Weights of a small transformer language model.
Training: a variant of Adam for these matrices, 470M tokens, 9906 steps.
MLP neurons of a small language model. Each row is named by its layer, matrix (down: output weights) and neuron, and shows model dimensions 64-191. Each number is 200 + 40 x the weight over its row's rms, rounded and kept within 0 to 999.
After each neuron's rows, "raises" lists the tokens whose logits its output raises most directly, leaving later layers aside.

L8.down118,210,194,158,251,173,159,187,189,159,211,183,228,212,195,179,213,233,199,192,205,167,165,193,208,196,222,97,260,209,226,167,261,180,237,227,196,206,230,158,221,268,179,174,247,218,211,150,280,138,283,226,228,259,196,141,180,251,250,208,199,207,203,276,181,170,213,178,214,132,228,268,142,221,232,106,148,216,149,181,207,194,204,215,215,177,224,200,216,192,221,195,151,241,178,147,193,204,251,229,192,180,215,231,177,244,190,231,183,232,231,197,170,150,125,212,194,205,222,268,238,144,156,178,274,176,276,198,186
raises: "\n", " (", " (−", " |", "("

L5.down1027,169,140,186,272,170,184,255,212,282,199,227,181,162,139,160,188,193,158,125,210,165,211,173,86,215,175,201,228,199,218,210,182,180,212,154,270,231,206,292,164,199,182,161,155,170,190,267,143,228,169,181,195,155,180,159,206,198,263,223,211,179,236,250,204,189,160,221,242,157,157,223,205,245,220,277,142,150,210,264,216,232,148,201,296,193,150,182,209,250,380,188,211,228,180,167,157,185,233,203,248,200,193,193,218,192,274,237,187,157,236,217,204,162,259,245,198,205,151,169,251,189,206,194,141,130,144,193,190
raises: "an", "a", "y", "al", "i"

L8.down301,155,189,203,187,182,180,175,218,205,155,273,202,235,195,174,251,176,238,192,149,191,227,273,186,181,166,263,239,233,226,226,243,197,155,316,165,155,247,94,188,156,151,176,208,188,275,212,143,274,249,160,224,187,233,190,241,226,240,200,182,188,241,224,86,166,194,154,241,232,174,223,148,256,176,173,219,258,218,174,205,184,187,172,288,174,150,217,212,185,184,132,179,279,239,241,163,169,209,244,216,154,231,238,207,192,220,257,172,192,154,239,174,169,266,203,231,245,202,221,223,255,177,262,207,138,181,131,166
raises: " century", " minutes", " months", " half", " days"

L2.down1274,168,273,156,120,251,298,203,149,172,219,210,152,204,180,269,192,192,265,221,183,120,202,165,170,176,149,288,182,254,282,181,205,229,273,253,190,187,239,243,201,216,200,123,182,208,217,188,152,168,214,172,173,304,191,193,225,177,213,164,218,167,162,169,266,210,236,138,202,198,278,160,224,135,192,249,137,186,158,225,142,278,197,228,212,177,167,232,160,205,134,247,137,219,222,165,216,264,211,188,108,241,237,206,147,191,208,196,179,254,188,179,155,162,219,164,215,178,203,132,203,241,160,202,169,139,169,225,239
raises: " him", " his", " time", " times", "ings"

L5.down329,192,193,257,200,135,255,262,259,157,251,144,216,183,244,217,136,186,116,269,189,259,245,273,148,196,175,209,161,233,158,153,140,170,146,166,229,154,178,285,183,244,177,218,215,186,201,146,206,160,232,195,176,198,283,265,195,243,200,119,212,210,225,221,214,317,253,225,146,207,161,237,203,206,242,136,243,220,214,203,201,192,250,179,191,204,169,244,131,216,237,199,240,212,123,238,251,243,147,224,189,202,192,160,252,168,248,237,195,183,204,201,200,221,241,239,165,154,146,187,214,204,272,242,182,170,252,228,255
raises: " his", " the", " their", " this", " its"

L8.down82,209,260,199,184,167,257,189,210,207,244,150,225,243,166,211,171,189,212,171,171,227,217,252,200,128,272,235,186,172,167,164,195,222,196,209,185,238,185,142,141,188,161,138,207,184,241,134,248,224,173,196,226,190,270,200,194,175,237,137,171,202,234,172,131,285,198,240,190,166,188,237,229,207,283,192,188,210,208,205,240,233,279,177,201,150,207,191,237,193,266,231,175,179,158,304,209,223,173,194,121,157,204,213,264,182,236,166,184,195,210,182,166,164,155,226,236,162,202,200,144,175,178,188,173,210,248,145,204
raises: "5", "6", "4", "8", "7"

L8.down1379,145,272,158,198,244,157,185,180,188,165,171,266,277,205,151,177,157,153,211,123,179,245,189,287,175,187,186,218,196,148,155,231,188,247,144,264,199,213,204,220,234,197,191,198,118,229,233,186,208,166,189,280,189,261,214,201,154,249,229,186,183,261,197,228,208,169,154,174,243,175,321,270,174,293,186,171,189,192,224,217,325,257,253,180,241,225,190,210,222,225,243,184,244,188,262,193,238,132,194,180,212,212,192,105,72,240,178,197,142,148,216,212,216,257,214,217,154,278,196,134,217,166,325,212,155,207,166,238
raises: " /", "N", "0", " |", ","

L5.down657,245,209,185,189,253,167,149,180,205,161,142,204,174,178,184,176,235,190,168,158,173,181,143,220,246,232,279,165,143,203,153,206,198,202,225,217,185,221,262,201,224,203,216,198,198,259,199,167,289,162,280,181,224,243,339,183,166,165,147,225,270,181,220,205,216,199,192,209,200,220,109,239,192,159,308,243,205,197,228,212,161,317,187,329,193,221,195,194,193,324,188,235,197,256,197,182,190,228,206,214,216,156,149,185,190,192,107,166,145,254,227,176,217,179,192,234,218,163,152,204,224,222,107,183,132,206,196,153
raises: "er", "k", "y", "or", "ka"

L8.down643,176,159,300,211,207,194,261,244,237,190,207,167,174,215,222,159,204,231,114,244,193,205,258,144,267,169,218,215,220,261,160,162,160,226,230,183,259,141,185,179,195,181,190,159,201,188,207,158,175,120,136,254,212,142,192,187,206,197,194,173,196,213,185,222,154,197,144,168,208,206,198,234,250,195,172,174,198,145,209,197,195,228,197,240,168,230,244,261,139,174,180,248,255,192,146,129,224,226,154,141,219,188,202,261,242,202,166,190,218,170,247,168,208,188,186,193,188,220,247,215,218,232,284,263,203,101,230,222
raises: " days", " weeks", " months", " boats", " minutes"

L8.down1599,191,214,245,224,190,164,160,182,220,180,186,179,173,263,191,244,211,255,224,159,204,234,143,226,272,157,228,239,219,126,177,192,189,227,250,198,165,247,102,202,205,207,211,125,180,212,182,194,120,214,136,217,236,197,210,198,197,205,229,229,168,197,222,235,219,205,245,264,286,158,263,221,182,184,192,205,188,185,169,190,149,218,170,89,239,135,156,203,191,192,175,256,222,244,244,170,226,191,133,227,208,213,229,253,190,238,224,214,221,270,192,203,171,190,243,180,260,265,189,246,168,227,160,246,178,288,174,194
raises: "ire", "alt", "i", "aul", "inder"

L2.down743,219,122,261,185,252,181,141,181,206,157,205,235,195,136,180,266,227,193,127,128,120,154,211,299,153,159,235,266,164,297,204,224,212,230,269,287,215,232,200,158,189,198,208,167,179,178,167,153,197,186,158,233,179,114,229,220,217,262,196,255,141,150,245,186,202,214,161,252,186,195,208,139,185,222,208,169,164,160,169,238,259,267,160,259,162,200,213,296,185,191,214,167,180,308,137,211,237,189,228,215,171,253,146,271,150,97,219,259,173,201,141,169,227,224,237,194,248,260,229,242,189,193,202,255,228,181,214,276
raises: " sister", " months", " brother", " than", " days"

L8.down1333,256,222,171,163,210,169,171,248,224,212,208,203,239,234,225,186,207,201,175,200,200,275,138,210,221,182,268,151,209,258,249,136,173,205,177,206,146,191,205,191,170,115,107,171,257,221,187,265,212,214,105,163,201,231,247,225,190,184,200,286,239,128,162,215,173,201,243,241,208,234,169,160,116,249,190,236,183,252,208,216,194,257,240,98,215,210,269,129,221,214,137,199,197,214,266,264,177,133,196,215,179,193,213,158,175,188,168,257,175,174,254,115,204,242,138,208,208,199,222,154,159,201,212,171,183,182,126,208
raises: " to", " With", " To", " Away", " for"

L8.down276,233,157,195,148,168,196,205,287,211,184,217,243,199,193,239,212,227,201,165,197,160,257,194,265,158,177,219,219,153,180,192,198,280,179,211,186,202,223,153,237,205,179,176,178,125,169,208,194,193,193,181,256,176,202,228,179,224,196,160,244,177,155,151,187,182,197,197,246,233,224,203,162,283,193,169,179,231,188,151,154,230,166,271,219,212,196,213,221,259,302,132,184,196,222,204,197,215,158,233,139,194,225,134,221,199,246,185,147,231,143,169,233,138,266,222,204,184,244,141,283,241,163,245,161,161,162,173,206
raises: " years", " months", " days", " year", ","

L8.down1139,222,238,252,136,229,253,186,241,273,245,178,221,181,214,168,237,270,194,153,203,210,264,284,245,272,214,163,247,172,245,242,206,224,171,240,223,283,209,192,250,162,267,233,169,141,174,173,211,222,151,166,228,193,164,200,141,158,269,171,209,184,199,198,171,222,197,185,149,185,132,132,191,215,155,198,123,217,196,139,155,171,252,276,191,143,174,210,139,264,222,122,165,187,156,216,136,218,144,256,164,193,179,217,164,297,181,171,202,255,252,159,184,194,211,196,260,215,188,279,161,199,269,257,152,261,206,153,176
raises: " years", " days", " roles", " appearances", " year"

L8.down399,194,227,209,222,161,184,180,255,180,240,193,216,223,153,193,194,248,225,222,191,197,163,245,195,180,186,167,219,183,223,159,225,276,185,201,178,185,149,205,214,200,185,195,193,240,189,182,222,183,252,182,189,198,183,188,219,175,201,228,201,232,226,257,160,164,216,175,176,174,227,191,246,223,252,199,216,237,152,173,175,196,178,214,216,202,231,216,212,182,550,250,196,211,177,175,208,265,237,177,185,185,180,227,232,182,256,218,235,224,219,186,148,176,258,214,188,171,287,155,269,216,188,166,228,184,214,188,181
raises: "\n", " |", ")", " (", "\""

L8.down732,198,255,130,210,197,217,179,235,229,170,165,192,277,231,196,181,238,209,163,265,189,168,167,180,199,212,208,237,178,200,164,222,237,211,202,180,162,135,248,168,271,123,190,182,193,158,135,183,240,251,254,183,170,262,167,125,155,178,219,211,188,203,149,201,170,207,140,226,193,214,206,267,237,254,185,230,171,123,202,195,246,198,219,229,186,190,264,189,159,246,211,205,238,240,210,157,245,252,177,149,198,198,212,148,146,217,292,211,194,244,230,234,183,226,185,227,163,219,194,290,255,192,168,193,205,252,261,179
raises: ",", " on", "–", " (", "),"

L8.down745,259,249,162,204,225,230,191,223,216,168,174,216,187,151,164,193,181,167,207,253,217,203,175,190,199,194,237,238,237,183,207,150,271,203,194,138,156,170,239,206,192,220,170,179,249,224,216,210,193,146,230,190,251,213,187,175,182,224,237,168,174,206,208,272,152,291,245,236,259,195,142,232,270,187,208,192,142,253,163,132,198,200,134,144,186,280,202,253,151,171,234,189,226,251,204,217,228,228,220,189,208,186,234,229,204,184,286,129,217,197,166,215,204,197,143,180,227,237,277,166,170,214,195,198,218,184,224,246
raises: " there", " a", " the", " an", " another"

L8.down376,220,196,131,124,218,171,163,234,209,231,139,213,224,149,210,200,162,197,143,163,178,200,186,166,239,130,268,153,233,196,162,293,169,275,206,241,144,166,310,168,199,203,193,152,222,151,157,145,219,237,162,215,236,193,266,187,234,208,200,148,274,138,233,244,234,245,216,171,206,195,165,221,150,304,201,197,194,212,223,170,199,210,308,186,185,159,177,203,248,193,197,224,94,265,250,177,183,223,133,196,247,216,238,239,204,147,178,198,171,177,193,206,178,187,177,247,202,206,227,253,213,164,217,220,213,159,188,79
raises: " Away", " to", " Home", " Back", " On"

L8.down646,192,155,241,177,230,211,143,209,145,278,223,185,262,226,182,198,184,183,192,103,231,216,204,220,257,178,152,182,173,203,138,211,178,140,216,206,265,175,135,171,137,125,120,195,192,230,186,181,215,182,254,163,210,212,141,189,245,266,199,273,154,232,168,189,191,190,101,212,202,164,255,234,196,220,231,140,287,145,182,286,174,213,165,279,255,147,184,169,162,251,192,185,221,191,220,143,260,246,197,166,223,160,183,176,240,230,193,168,206,150,179,136,111,209,199,264,184,182,170,190,218,154,216,234,206,191,213,222
raises: " NM", "5", "0", "4", "X"

L8.down1284,227,215,218,195,232,260,201,188,191,269,130,246,221,206,156,188,235,194,182,227,250,211,212,196,123,232,164,201,141,208,176,237,201,164,193,245,265,185,110,176,165,154,171,202,152,182,203,189,121,239,160,209,245,131,192,145,206,161,110,234,234,148,243,198,206,171,297,192,221,166,135,261,248,149,192,130,229,222,200,209,169,160,166,211,193,161,204,173,220,315,228,195,176,210,239,185,212,219,239,277,217,242,167,279,180,240,149,203,147,211,151,149,151,218,158,212,200,293,244,204,232,167,163,187,204,202,228,246
raises: "ery", "TV", "led", "aff", "ene"

L8.down469,181,180,192,161,206,257,187,233,160,187,166,177,246,194,248,222,142,191,256,150,171,244,201,187,211,260,195,115,182,215,82,180,243,193,219,116,199,168,161,162,161,188,225,160,263,181,144,238,174,166,233,254,194,244,182,167,254,186,244,209,198,169,195,179,256,200,179,240,184,175,195,246,235,209,192,162,231,178,214,206,231,191,141,212,188,154,234,142,280,249,146,226,171,199,214,217,168,181,204,185,172,178,245,247,215,132,117,219,164,242,218,190,185,234,312,183,173,145,209,196,236,209,256,153,208,195,233,190
raises: " album", " cover", " song", " mix", " remix"

L5.down1602,197,233,219,132,206,159,144,107,254,189,209,184,212,190,209,292,199,222,257,255,178,203,201,235,220,164,150,207,190,179,206,211,183,161,188,253,187,215,220,229,234,147,186,68,269,262,252,221,239,207,199,142,147,254,212,189,223,271,254,204,271,177,283,183,231,191,152,167,194,214,260,199,239,227,206,165,195,122,236,244,309,130,233,168,291,118,224,134,156,211,211,182,235,198,145,234,246,194,216,167,227,178,194,180,206,172,219,192,253,233,288,200,169,174,186,166,208,192,225,208,244,231,158,237,176,202,222,205
raises: "o", "\n", "al", " ISBN", "rice"

L8.down1445,180,203,191,184,196,238,151,218,198,269,168,210,255,209,240,199,254,199,180,173,210,189,245,241,152,201,250,194,200,250,207,214,194,150,294,212,122,187,214,248,149,231,199,163,182,236,223,198,172,183,190,269,177,183,223,216,216,218,197,256,229,160,171,151,249,241,162,203,231,245,147,139,139,159,213,155,203,219,243,213,167,202,226,155,140,167,200,226,117,129,270,188,294,221,200,170,196,251,221,212,203,215,222,216,257,210,238,202,222,149,143,181,172,189,191,186,288,218,151,188,214,208,218,199,180,171,244,223
raises: " times", " time", " years", "ely", " same"

L8.down315,227,137,238,194,175,217,181,207,209,244,258,161,164,209,250,175,135,230,194,192,376,269,248,189,143,203,218,182,164,165,151,224,149,209,155,260,162,161,208,201,172,252,191,176,188,194,215,191,203,248,157,169,176,207,139,165,198,199,223,169,144,258,215,253,209,209,237,231,247,177,264,182,230,162,178,166,219,158,184,219,243,176,217,232,215,154,201,186,141,497,170,209,168,206,240,257,189,223,244,187,186,198,162,233,206,159,131,183,218,248,153,230,174,227,202,178,227,230,183,202,190,237,222,193,240,177,255,263
raises: "od", "o", "al", "on", "os"

L8.down1397,185,152,224,162,267,157,183,175,181,257,218,254,178,168,197,228,244,210,189,253,257,173,186,222,191,226,261,185,299,194,180,215,240,180,149,114,224,217,260,175,240,193,161,164,203,185,144,192,204,208,186,164,220,252,146,228,178,188,207,237,176,182,223,219,202,237,212,276,165,256,184,186,203,151,220,227,258,192,177,226,241,240,213,169,169,153,190,215,229,147,243,240,159,212,256,183,268,242,150,181,221,227,189,154,270,206,178,261,230,276,156,279,95,285,210,169,223,156,134,155,238,190,205,221,203,282,138,152
raises: " of", " composed", " Of", " from", " transferred"

L8.down1097,177,128,211,234,207,184,222,132,170,262,170,203,160,194,187,238,167,238,194,227,217,195,197,195,170,198,182,167,231,164,204,211,202,192,130,224,222,163,140,224,231,195,178,173,227,201,208,189,190,230,213,150,207,180,217,156,166,198,241,159,205,237,264,284,204,160,259,169,213,240,224,193,163,200,234,139,216,167,204,229,197,238,232,149,218,208,189,196,151,225,191,234,216,244,191,210,269,217,260,218,184,234,180,244,248,195,186,201,258,146,229,256,233,244,172,177,212,236,209,221,129,168,265,193,266,239,100,195
raises: "os", "ad", "ya", "o", "as"

L8.down873,159,177,150,199,126,178,250,189,148,181,197,194,227,159,226,241,180,189,223,136,179,268,260,182,177,162,217,253,236,213,261,213,150,202,177,207,127,194,237,160,241,176,202,149,221,242,213,226,234,219,169,204,235,227,230,263,208,272,195,162,255,315,192,162,206,183,169,186,280,248,153,164,255,162,216,210,171,262,200,108,185,158,104,232,207,232,149,238,194,185,175,228,205,161,262,216,220,154,206,218,244,232,227,215,243,148,177,176,211,197,198,266,211,153,136,188,186,224,291,176,227,214,237,257,165,193,244,142
raises: " a", " another", " his", " its", " the"

L8.down392,207,181,199,208,169,226,216,235,103,141,162,306,236,140,149,202,187,164,198,152,190,242,150,234,180,175,256,109,226,218,171,159,176,199,212,205,246,164,305,158,197,266,241,215,248,162,275,190,204,184,208,203,264,188,198,180,134,204,203,204,179,191,173,222,225,205,207,195,247,217,131,185,223,180,269,286,152,147,262,201,213,143,190,148,144,255,210,198,285,219,268,224,207,165,252,234,158,173,183,158,199,140,236,145,220,185,123,247,232,165,182,274,140,169,154,184,218,164,262,146,249,251,196,197,131,231,187,194
raises: " the", " a", " an", " another", " any"

L5.down606,196,244,224,172,265,160,208,142,243,206,141,211,237,280,200,192,250,173,230,156,250,193,137,194,228,155,209,201,210,196,180,166,203,172,250,228,183,196,125,160,192,191,201,206,174,135,201,244,175,199,175,235,251,223,171,240,134,226,170,189,202,202,198,192,141,192,260,184,191,235,231,146,256,206,196,258,228,176,248,166,196,234,254,264,231,205,126,221,215,219,194,228,231,177,286,185,127,162,214,163,202,271,248,200,159,182,134,165,234,135,187,319,308,186,201,250,218,178,235,236,244,208,143,270,143,144,172,238
raises: "ords", "ord", "hy", "hip", "els"

L5.down139,214,249,190,239,197,134,174,177,228,190,137,238,242,247,104,132,262,215,172,178,189,178,174,197,224,213,126,189,192,257,172,213,185,208,282,179,224,172,275,225,230,166,258,166,170,180,194,213,184,187,164,131,216,113,269,205,202,168,253,289,245,241,177,276,213,196,213,267,171,161,220,171,194,245,193,188,120,154,156,306,139,251,233,174,183,195,228,204,206,204,191,137,217,112,258,177,245,205,178,252,155,275,219,313,218,204,145,209,208,170,221,183,85,194,245,187,182,236,157,208,251,208,138,201,184,199,260,228
raises: "ed", "ified", "ity", "ig", "orm"

L8.down1750,264,232,233,138,195,217,156,240,146,213,146,196,203,223,193,225,201,187,199,243,240,211,248,249,206,148,260,259,253,156,272,194,265,243,239,128,218,214,144,174,183,168,210,185,211,205,199,190,166,252,219,241,165,223,204,160,229,164,162,190,281,234,161,199,272,164,100,271,164,167,278,222,245,178,198,199,224,135,237,226,299,241,205,259,159,147,207,170,224,242,178,230,243,160,149,156,251,188,211,185,132,232,226,199,178,258,228,160,229,167,169,164,148,241,167,248,197,182,221,165,196,227,152,199,168,231,213,225
raises: "3", "2", "4", "5", "1"

L5.down1446,134,240,172,190,160,189,199,164,144,204,180,182,266,149,237,252,141,254,238,214,276,153,154,227,192,220,206,214,170,114,200,177,176,150,186,170,219,143,152,166,296,205,200,146,268,150,139,212,246,208,147,232,196,250,229,174,192,149,230,171,249,211,190,199,164,205,159,231,155,149,277,223,248,175,200,103,259,156,219,203,253,194,210,238,170,211,207,161,176,325,210,266,133,235,235,232,147,162,290,171,148,175,254,189,199,227,210,251,216,254,185,160,173,232,158,188,178,172,147,202,246,287,175,217,212,197,224,213
raises: "ow", "ame", "ows", "ine", "acks"

L8.down97,258,254,234,184,248,168,187,219,201,199,240,125,179,170,227,271,164,210,169,209,246,169,200,258,188,204,263,116,173,143,200,222,181,189,111,170,233,202,200,180,189,224,216,208,192,265,134,213,247,188,197,264,204,166,131,204,164,244,227,198,235,143,215,144,212,255,178,169,228,188,175,219,170,148,195,214,154,241,202,134,244,197,228,158,214,213,196,198,207,325,234,189,224,258,214,263,272,164,273,216,177,155,166,165,175,224,231,204,154,247,236,217,169,211,225,171,235,149,213,193,132,199,201,176,141,278,214,252
raises: ".", ".)", ".,", ",", "per"

L8.down1508,193,186,222,240,206,185,157,227,210,239,197,178,215,147,236,226,176,180,158,115,228,224,245,203,182,141,166,183,222,190,278,223,215,187,208,183,243,232,79,260,197,157,221,223,195,182,185,118,183,261,96,213,134,195,242,156,195,201,211,209,167,216,68,191,170,193,198,181,250,184,176,195,203,136,160,206,252,182,144,183,175,251,200,184,219,195,169,184,255,207,171,183,233,172,189,184,199,221,214,223,225,258,176,185,247,177,266,192,178,189,194,206,201,233,148,225,196,198,193,158,288,218,257,210,158,181,277,243
raises: " run", " years", " year", " days", " months"

L8.down1133,203,174,233,211,220,237,225,202,219,244,200,347,228,233,217,213,171,167,224,247,152,202,217,183,164,143,249,259,197,197,182,181,165,155,158,250,242,209,239,166,252,151,180,254,282,173,220,161,195,208,256,173,221,250,173,196,169,218,229,280,168,249,146,212,188,227,152,204,158,246,230,215,212,175,179,205,105,188,170,206,172,202,167,220,214,178,301,227,247,285,255,212,254,222,182,215,184,236,201,197,209,274,143,166,160,205,246,244,168,234,266,239,191,206,237,135,185,257,164,245,230,127,263,156,237,176,243,209
raises: ",", "),", " the", " and", " ="

L5.down49,238,189,169,221,172,120,296,242,243,243,169,215,155,201,225,162,160,244,263,247,157,262,231,300,202,183,175,188,214,260,166,213,280,252,185,93,223,234,228,215,176,196,155,188,238,141,152,201,207,221,279,206,231,145,250,238,202,154,159,213,230,236,177,243,232,175,233,218,193,216,205,212,140,199,220,177,267,199,209,179,215,236,285,196,193,217,202,187,167,242,226,177,242,250,196,206,153,214,245,207,240,198,173,195,155,232,157,182,206,162,181,236,137,194,228,276,250,114,233,162,172,242,202,238,167,196,189,232
raises: "ted", "h", "n", "t", "ting"

L8.down1464,212,287,196,169,195,243,193,286,110,274,151,159,259,238,233,211,203,199,142,193,296,220,255,228,225,126,201,174,177,208,211,160,226,218,136,183,253,206,193,248,149,137,199,105,180,279,224,151,205,256,177,227,138,196,233,139,250,188,136,183,165,203,184,285,265,209,220,200,220,145,240,239,181,268,207,198,250,234,249,214,193,189,214,192,199,210,192,157,229,258,229,225,205,149,274,217,210,188,230,202,153,233,193,227,174,242,212,191,161,197,151,156,224,260,207,195,184,223,202,210,213,213,216,148,156,188,160,252
raises: "5", "6", "4", "3", "1"

L8.down1005,224,176,117,228,211,297,199,199,139,203,175,207,197,179,199,176,124,229,241,177,147,281,216,244,218,168,215,122,259,151,182,185,230,160,190,168,235,197,272,220,219,197,154,202,306,180,124,250,204,229,211,169,240,219,164,202,177,191,268,174,164,259,271,218,226,235,232,172,206,130,192,160,274,189,147,251,206,180,196,193,213,227,187,189,220,235,207,191,182,228,181,201,184,169,236,132,204,158,176,211,219,133,203,227,200,174,187,104,180,196,180,254,208,163,145,230,187,147,162,131,164,225,223,216,157,167,221,216
raises: " its", " a", " their", " an", " the"

L8.down1549,258,246,273,193,157,232,211,173,176,231,172,159,161,209,154,237,256,115,151,198,176,192,259,172,216,248,167,182,213,172,220,207,178,155,159,237,198,237,177,176,241,174,205,235,228,212,219,231,131,273,130,233,211,259,172,247,220,246,244,208,199,228,235,203,169,289,130,170,190,189,307,251,198,270,177,199,178,199,171,182,227,219,133,234,189,215,233,193,216,188,191,199,315,189,181,233,216,215,268,213,154,268,217,143,198,222,206,180,254,203,288,188,214,123,207,115,213,210,188,211,160,138,211,255,168,214,244,201
raises: "\n", ".;", " ISBN", " while", " ;"

L8.down1276,172,206,184,190,173,118,202,159,252,233,255,160,130,214,209,171,208,158,245,183,224,231,221,207,192,258,99,160,182,182,223,221,223,248,268,177,176,234,190,241,228,228,217,247,202,250,170,163,234,181,206,210,246,217,184,238,147,231,141,182,181,180,185,242,268,108,284,181,179,178,252,170,221,228,217,191,220,226,211,290,215,113,143,152,203,246,130,134,204,253,160,214,218,158,208,264,186,198,179,235,199,193,164,273,217,213,160,215,197,222,178,200,184,258,160,278,174,172,242,182,181,224,180,205,245,186,192,260
raises: "ting", "ty", "t", "rote", "han"

L8.down23,176,224,211,223,285,183,226,217,137,267,240,212,240,204,181,132,203,187,200,165,282,209,207,198,237,222,187,213,261,216,167,199,161,201,153,217,243,147,190,240,179,226,134,187,169,144,106,199,194,172,162,198,200,183,269,245,192,213,175,223,208,163,223,222,204,155,229,181,145,174,175,229,197,265,255,236,253,238,205,176,137,203,184,207,242,177,127,210,207,344,267,159,172,201,220,138,216,147,245,49,222,200,176,188,130,309,145,277,180,108,207,194,218,209,205,173,147,180,227,191,295,138,142,213,150,189,224,217
raises: "0", "1", "2", " |", "3"

L8.down1244,244,212,252,167,203,191,129,264,221,267,233,142,246,135,204,166,233,200,189,165,258,186,183,180,178,185,218,186,161,189,242,230,219,169,188,213,197,259,210,153,169,185,204,180,232,172,183,200,154,244,194,216,242,170,153,280,231,218,124,247,200,200,223,206,190,301,106,173,202,171,228,193,170,172,265,205,254,248,194,149,163,179,245,212,203,170,222,229,186,311,168,197,215,195,177,213,237,147,193,140,162,149,162,205,246,184,193,137,182,182,151,192,125,209,239,243,222,186,253,196,147,95,93,203,138,246,262,242
raises: ".;", ".", ".)", ".,", " ;"

L8.down1746,185,189,235,186,214,205,128,170,188,126,189,237,184,178,286,175,217,168,221,222,191,166,215,161,171,222,201,170,293,151,255,199,194,231,196,179,196,147,220,206,146,189,118,232,227,241,276,191,178,156,241,172,159,113,153,172,187,289,200,213,273,206,131,245,151,232,227,159,258,239,144,199,141,237,247,160,183,215,131,231,204,148,184,156,118,241,147,160,168,188,204,184,126,198,136,188,182,228,133,190,172,178,144,150,169,159,157,187,262,231,245,185,176,186,215,208,213,188,229,153,130,216,242,224,194,147,158,247
raises: " time", " half", "iac", " ", " ca"

L8.down1093,213,197,232,217,169,153,183,199,228,207,289,220,242,190,198,184,170,116,141,217,210,247,198,227,203,119,196,205,165,139,218,219,201,200,210,220,281,280,242,167,205,177,145,177,187,233,171,172,195,181,152,194,262,305,196,269,182,238,109,194,215,157,143,210,129,225,177,200,183,178,200,208,102,166,221,192,105,178,218,132,207,143,163,270,201,192,213,196,139,304,193,219,268,241,222,137,294,200,215,190,211,179,211,194,180,256,172,216,187,229,256,286,167,235,256,247,196,244,268,211,179,176,131,163,217,271,214,245
raises: ".", ".,", ".;", ";", ","

L8.down827,249,216,228,133,224,198,267,240,169,192,197,281,170,259,229,150,244,154,161,154,213,204,250,200,190,122,176,169,244,317,198,159,198,243,212,207,210,217,170,185,141,216,192,184,182,195,236,200,237,242,181,224,173,155,283,208,217,185,193,205,208,202,191,149,235,179,155,211,181,272,178,153,118,213,198,182,203,213,95,191,278,187,195,137,202,147,216,232,191,241,174,211,226,153,267,209,274,212,196,194,190,241,217,188,160,295,254,175,160,195,242,152,159,244,189,188,264,213,185,186,280,188,274,188,98,201,234,191
raises: " years", " months", " times", "4", "3"

L8.down1047,192,186,241,211,162,199,201,213,232,484,177,152,191,221,206,216,185,207,189,251,107,228,193,161,187,183,209,246,245,207,181,228,198,202,227,196,168,203,241,212,213,208,207,174,198,205,192,299,215,140,158,222,187,226,202,234,168,176,224,147,244,176,222,251,231,200,193,216,189,173,189,192,234,193,171,201,204,238,185,224,200,155,202,216,201,188,229,226,141,543,257,214,198,250,192,177,195,221,204,195,189,187,261,230,227,183,219,236,214,200,172,199,186,216,206,198,225,163,185,217,179,237,182,156,180,181,240,187
raises: "a", "one", "an", "no", "un"

L8.down1756,206,222,151,144,149,165,189,162,124,229,148,198,250,223,230,207,239,210,162,206,307,228,244,190,223,236,139,272,234,158,226,150,207,157,322,192,257,240,160,176,159,190,167,233,144,168,240,256,125,185,140,263,273,229,245,191,193,225,244,189,243,176,217,195,188,162,218,172,183,175,234,193,226,238,147,275,222,126,263,196,171,242,228,230,299,186,161,179,217,226,214,206,195,220,256,156,149,198,291,227,170,169,218,222,199,234,192,221,226,214,165,233,201,199,183,243,176,297,206,163,184,244,137,169,207,269,182,239
raises: "reck", "hip", "rote", "rest", "hy"